python train.py --n_kv_head=1 --norm="layernorm" --norm_eps=1e-06 --positions="learned" --doc_mask=true --dataset="wikipedia_en"
MLP neurons of a small language model. Each row is named by its layer, matrix (up: input weights) and neuron, and shows model dimensions 0-159. Each number is 128 + 32 x the weight over its row's rms, rounded and kept within 0 to 255. Numbers have three digits each.
A block is one neuron, or neurons of one layer that tend to fire together. Before each block is what it responds to, as a language model described it from the Wikipedia text at the highest values.

Description: Second piece of split words. Second fragment of a common word split into pieces, mostly at a sentence start, such as I|ts, H|is, m|ake, wh|ose, and a capital A after a period.
L4.up48:173115132169163120131106107205177173147084137149100175131099105123120216133138151185147096161108191107093104141110137140135122108166131133117123100173119106121194141133118070156140136133177138094105145096163092191078029160164127144161079114132142102152150141038120138189075084109140119112122139125123089139140082109151136082148076143116119133108084132117115183126155104115135148089097120139215098106161109158101159121100144119110168117145163122041156141130173082120119139106165104

Description: Second piece after capital. Word-piece tokens right after a capital letter or digit fragment that completes a word or code, such as UT-C, O-sc-ar, O-cc-upation, O-ce-an.
L6.up69:080111175111119088163081157081136152179098061181109142061206134231126115200151132167173144131173132117105162151115081141170163120162158168065139108133098162137116141145152135124119132134155121106073119128118101146072126116107117176074109135159119128157169090147148170107118137127116146153133051089107115142156105138150123137136114105054070117056129125134073100151136116127179149133128190118168085146148120100121157089161102166126093110080137136155067162110131109131130127172173125
L6.up95:148167183154147121142191115179143156138135112088154174188180138120112086121121131127183145178165090118116154170153132117188165134110077141145090120146109141160116097145048124148204160123085096167082122033140087125087137098062146136087107185158146131104168109130083164127119099128104087109107099121097108098126149148190109152131135150089143132154135178086112114153092183123104120170137166189134152109102189117127097081081146161126111105115116100167124148149114084093094084105067116
L6.up171:104100133154117114120087159142101118108141126178135129149100107186139169113170150216123128113180139103166168185117115124131137133085142071105132086086077095145076157152100103091100144160107117173092096114104090124101103168115197149094138143160090110149148051117162154119050121157148071178123130151125115146180072101157104072093105099142134150087125173142083205178112141119107064137113110115170116204077091160171159124168111145111155152121124144153101152140132154067121135106142102
L6.up220:105099159131149192098154142131178200127110074118089108090155170128088128096128106096171093128158093104090130170149167105132144107140112127108118122067158100175140145133118158111145095130140110121181117067172185145097107082147088197099113096131095154127150135166087129117101158074064129092161099106190138167088167114175149190103086084123076130096085102122176113130160151142108164141107150076145153158090060113110134181139149116126127116170094125164083117182059104136085154167152142
L6.up331:097116128119145122092081156077151141122093099108150108104169123118115158105113090195096157141123135101075110138096137118118173176104136148128155142091096159113131130181225080165099178192086113084118138117136182171088089114188113067128125219084111106182178120136137189133126094104113094130085121149122162104131136121137123109131146111106135153130124128107144155182074163079124088116141179157105073130111169104110172095154063161148086141102082158133122132176134114140191099076183140
L6.up384:160082114171161160092141137137165122173119124134177138114133079184129123177179173150114098086165117144127109135151141054135197119122115173123134084103113070125082142176117084133150138102201113154093139127131136088073147158135105144137166164146175104149102102108172113125095098152086109090124138183178121128148134092138079120110169074129113090110162097145103112157132150080138150136055123064173163125114119117110113163202106131077055181110103109152094069102143132205135092153141104
L6.up507:159156166193077169142084100124172111163102128169077144121121120146149212077093096155178078164180126124139143163177080100121159119173123102101085086144136145126053101188108116158214127094202147153125124134153134097109141118124098169129078093063154086126117151138103145111079071105119135093136085121157099104151166115133104108123114182132100076116129140126120132144085137111124171085122175138116108112137069113143103127143104205133098146097190103110137127132117131099087186178144120
L6.up535:122087117123138114074148168148153107109104095165138198123201115131152043086143104170095131171149111138159169156132123091125162098125139110122119161152111119132144135156232095156110108150178101163167090126203090108108157139149115117103111146134162162098100110130133149169076092098114117132081165129168094094101123084092121159104139161120124147116141072113128093116144120120129091150089197171156146175102106111101049121067152119140087086132130143182050090168109113152085151092192123

Description: Predictable code completions. Highly predictable next pieces in fixed codes and phrases: last letters of acronyms (UTC, COVID, ISBN), degree signs in coordinates, and be after can/would.
L4.up571:082160097143090106105146098088140134085134059204177073110124146150097140167201141180121169170146165172125153110116129118113147133075116105098165181088131130101109133182131086113172099100118155115120114106091124082126094144094126127133092173173125110195115090161076158153092128106109117108158141146222108167138133079178111152154123161126129106130117145140065137170095172128121096096121170119169109117119160156149120074110105091151115172126072187080153167129074154096155186144095107

Description: Paragraph-break boundaries. Period-plus-blank-line tokens closing a Wikipedia paragraph, often before a new section heading, plus the opening == of headings such as == Description ==.
L6.up85:171141166147103099103091096141129175141117139122105134146158105174093118095164179170096088114107175192122153081119174136093129108118097083051122138086086190106149200116148173157099149104167160094106115133150113091136119129126142091086196118157099126159142138094192150079126109080135074029113164088124117097128147094104106139086095091104161100081125126141139181107165111098153208154115092171123114178187164148133145142154129129171114140141132111097185096117112093160127158154113116
L6.up109:137130103098092188063083126186125137176074134131173136115137170151165122098092132121079072165147086125100144154156102143164129092091122185100146104152119076190157069127107126102105103106134053138108084166134095120166149148143109128144144105172136132122103142152103163111148148094098147162194143094128120084108123089139082142093116141061127132154128061119164179140192144161154064116169139102152104104076116183116133170121155104163080079095107091117124114144158126145234106129108124
L6.up309:099135184154159160118125180123124113137151122145148079142107191153125082147171130111114159135098042192066191113143134081070129122086084113143132165147151164148101096110089134112068155123146100148145119126124107120087119144149124099132147115133046157077127081092115163168146148164171104084127144123126126156064148113130172147112096116111105117090199145086132050110089165157152151136187103153155150110108168150136122157080045136133098116158168130133181101142134215160152144141104108
L6.up332:069129166117118140116109163161073166192115191133111114117114178128091177115145152115086201114161135172103145161157104119156141140062148114178148182160118166102115111124106114163175104086137160113163039209131125133152125108122144100150122109097141093150084097164122138158093130095145063173100154140129114133160069174097099080167076155189141107163122101076099148126155144115140135158171148132117083126106107131146136116124096100093177108086093167186093120094143165116082130145104056
L6.up342:131165129123087104144132148172139160120121091108139111086145173164130103177070167143117152164127124131180156161151101080124185135144101140150127120119092135138123101112065088135139108121122153106148097074171152095154130122094176185110108146078101075162139105064129134095161127098101090120097130190132117115149174169063131160145094162143085021123098159104069131106128076139134119193182120160151103042109082153135140069139122128103145139172173136088136098189124148153106191126169123
L6.up346:115195159073109154115158169131089135100090142194047181171146128120105135123110120110115168173125133089152072128126113120141093112120133175133176086160131069092133139180149142056182159164075127099099091100136109104162179180157180113147176064173108140103105132173108083177139104106133140118118100136092088139122085123170159080147094189113149109127079129142120148139068140157180096147089096120116127102098119077137128130119151134136126147093136116188081157140114119099224123136137148
L6.up479:078122146146148187139108120075111122158098136124107103138090160058104153158172144113085084135071165170212113137153119156063171099081118123177114060126132116120129120143133154155110158150135163145218124135110124101111134094140126070125107061142097132139103157081115121138146106093061134135171165082156116071137127181104110140061111180164164118176133151128167152096154187185106133111152161187111074097171140147124112162126102135120078119181137151119140053110144149119094126138109111
L6.up619:082177150124081180106102151170141112181087131158130142098147171138139131121128146096100132150140079139135130176151156133097131170104093158144195070187107063155147134076177138156107123127136090113142097136086132170107126168185190108106180146098125131130124113165108159111113045122113117137122104156095104119112097189132133139105169093141108088176133118171172165107072123133198093112107183077145095142080125103129110156087091160133152106044137074190136158125091187158133139116100083

Description: Infobox field tokens. Formulaic pieces in Wikipedia infobox lines, like the colon after Summer (DST), the 2 in km^{2}, and the I in UBIGEO; more weakly, mid-word pieces (d in Mahmoud, ors in endorsement).
L5.up36:112146155093127144131128150123169167115107080138151093099091086122145103096074192176141149125161124164144166127166177143155127114069119154103154154126105140112123133131101089084102119142126091108141115101175078170155111103138120130079179159148121053130067123149079158123054158185190107144114141128149145044143107101145130106144161120083142155126083197166105093139144107150146079198208118137101161128143145146184171136109117089165127075120112165160128087106178084063111092114109104
L5.up44:134081138151140070107089115198135114145064130108125160096098106088135111108175159123108081187155189137177117108105158121146107108121144072131142174183151106136088138177104119136127139135102172122093138075143083187041108182096125183106107151159102112150146117161074131163128123146069112108095196205184112140120171143108105148144085116150086148136127118146066128126172114071086151104226130145162119111162123141121095111118106104159107143149101156179117131183129171135093120116134144
L5.up55:138151137096143084130157090143139162180116073143084114185207084110108167060143092191124140148136140112041111125147148164149106125108089121139140134171180109153120121123104106089100134101167149198104088048129099205112114083149076154129104096132119136134127108134153171049113189162081169164157109096139108122137097067168151163099137139123113126121135121133086128158060113107148141131137090120093151156115122167168073065178110108142163162169100158123179113119143116150128145151098116
L5.up132:129131103107146125157075140137201172116162077127088111129127163103149150095142199173168103143128150128132177086104110131157141121055164191133122105074113152104112123114102121126096137115086156150144124127089139103126132103157181136114121124178184083160051137124123137130053169142094082086130132089123115171117132160140129147070175183102096162143113129100165106141119173124156182148094109076064088132148072131189118073153153151162170108136086132149159075132187140101085184080126113
L5.up176:142122078097174148087107164164134082094102094146144143157127097095153146161135164159135147119154092078118137080054162137176131082059092137099173147108158123135161125152191128124112080117163152142131080078150161095131168052152185088115129165174095132101109098107103123200106114084171143131147128086170153067123121171092165104154141191083133162171091102163064089121131128126111172136182167093130106149130102169159113155187151185126129098155086133151148096114133109140092103125094109
L5.up191:074166130097107175116073142105124135117154106085145136116153140133115173071145147166099180138126108173103141169134104068106107107116143174110134123120143115167098098124074172110065132122153107076120132109151124095162154088161059084104156198102127152101158117108171132156111175162128090158072142142142090130143169173122216166099066107105098117102104141206132092133136188163121146184163121172099093133087108139160127067163118073159118155146121127121136035117100137125089112151148153
L5.up279:149160149139074107123152103119131061206090134172135109092150155096130139147084135136136114207051075121155124110142115115098076130140121084209155165102126108089153152165096186183171175116122142112102134086200128066050122165136178149113162092098138106165066101105147123138106142152125121093165133173159067098151150144139129089102164125155080127096141165144127154163116138098153109116106089131138181180132155160089090085060145103131145116154104155140147139146113097166093152146103139
L5.up605:083163144096149120121155157185108149135107122097130104129135073149155155169138122223117122149089146156093107132079181090160083076171154092147124106131099172128172113143168067120074128158107075136120114126087077138161136141154072176091094129163105127136137060129146175123046196226155044150136076116140169092142079090123111177140144122127154060121140163124122124075116124094107147152141113116110123135152098070142101127130125131153181153107159159151131107139133147118143133087146137

Description: Paragraph and section breaks. Tokens that end a paragraph with a blank line in Wikipedia articles, such as a period, pipe or parenthesis plus double newline, and the "==" opening a following section heading.
L5.up112:086130084145140142132085107099167117166083077082118159088155169147208030136078119079091134177122157132174160112168096140114083159071149114111112112136154117123160122113134083103161176110165113138099102216153093120130148086164142139111147155137147142084128189066172140086098079131137099150140075144100112081159144127144154114104127130170133093099186146154199139139102119107135097164185128165157115085142115117189133104104116095113158050148168094145125122127172107094103144129136155
L5.up187:121136208179130147046160120170117106093110083134087167099125128142115086092096129118082147148220111121089108169167173122220099155095165111104140095146036131159066098092114142094122111136159088146108149155173118119113152120159092124103146111108113173124135132206073166104140115130116085127104091123093122120163084185138115152149118131160178130151126096119108122129132112146154189113113197109141126081091111173157143189179113095116122119134166081166142181099110145136149129114097111
L5.up342:093123202142137142114093198127090137115083219108108158113111121214094066152146146156093114148156177213152100110182125099123118118124103106092083094128055139167138089191135131165115087143116095153128147121107121190064167112123149117160135113154111137138096100118138147083136094088117112141108082132179158094112120108103161132170129134123184121178138125109103109119149135057157155163129114127141164149090176114114155125181112150057117144063134181109114166107148094100102130092094099
L5.up430:082187130142142188121175101149117178158137159109099102145156113083116104127155082117091095159133110143065168087153150068081109111129133131153198086121174151141068083096092119129143166126128148105113099137117153147110133130082182173113123130145109122127105112165171114095199109155161128070109102069184134113131128113130093089162140130144156111125121143156115138145188162108225102147158151111135106160084170102145163099144093091152106124151130111233155069105118120114170170150063084
L5.up469:122144112155109133127069120118116076161045164097103138113192164107129104166149191105103132159208128168103160180128130107135094151063098113142162171084090173156116143150121107107184170127149167105109128178127089114085134151153144108079118158101166125125110077163124103163154066137101079114136134136082146091109083145091125133129098058128148083135175134138154159155095124192129060123174153175099115111121118138146086156146126049150133123166142120101101164061135174132153096149180110
L5.up524:095141150190105145098118146191166105161110141164133150145141119144148106088141119132138113166131109173098161149112163119103115171119097181184203066159103059136152078085176165157124122156128120148121102123108119129091142179175177127071184144094143151154152096153133159100139031131135118122126101110101113069104100176096155102151131080124099144151155166173121173110074082120197114154101160061128097098060152100140154157140094139132132118053100096148106132128079170114105139095102106
L5.up580:055196117123189146099132113139167160124119120133091117147134129160112124080134107111120123173144123137106114098166153131063108134140163146174129113147104109110113170154125102138107136169120115147066104140115110095119148166132101203107111128172213070114109155165090098094110125117121190110169083109135042126096102118188151121130131136185123164105095104130148140144156148165162144241101090160127093084076097070114100123155079131151117119090137095182121107130079137164137103162132048
L5.up618:070154154137152166177108186131099101158112156201106130119110092180161141105079157155140164098173095078115187150148183096123141073117082097104153098112139127138198136129076174138104111138094145111077109120130127134079135139165181122157126124101115123078093212160140139122155148120111158139118045213099172066114164094098103085112142149102129137102169095110105122102114126133110134142073073096149121114122102143123158125160067124116142108088123129133127139136127114091232122166166131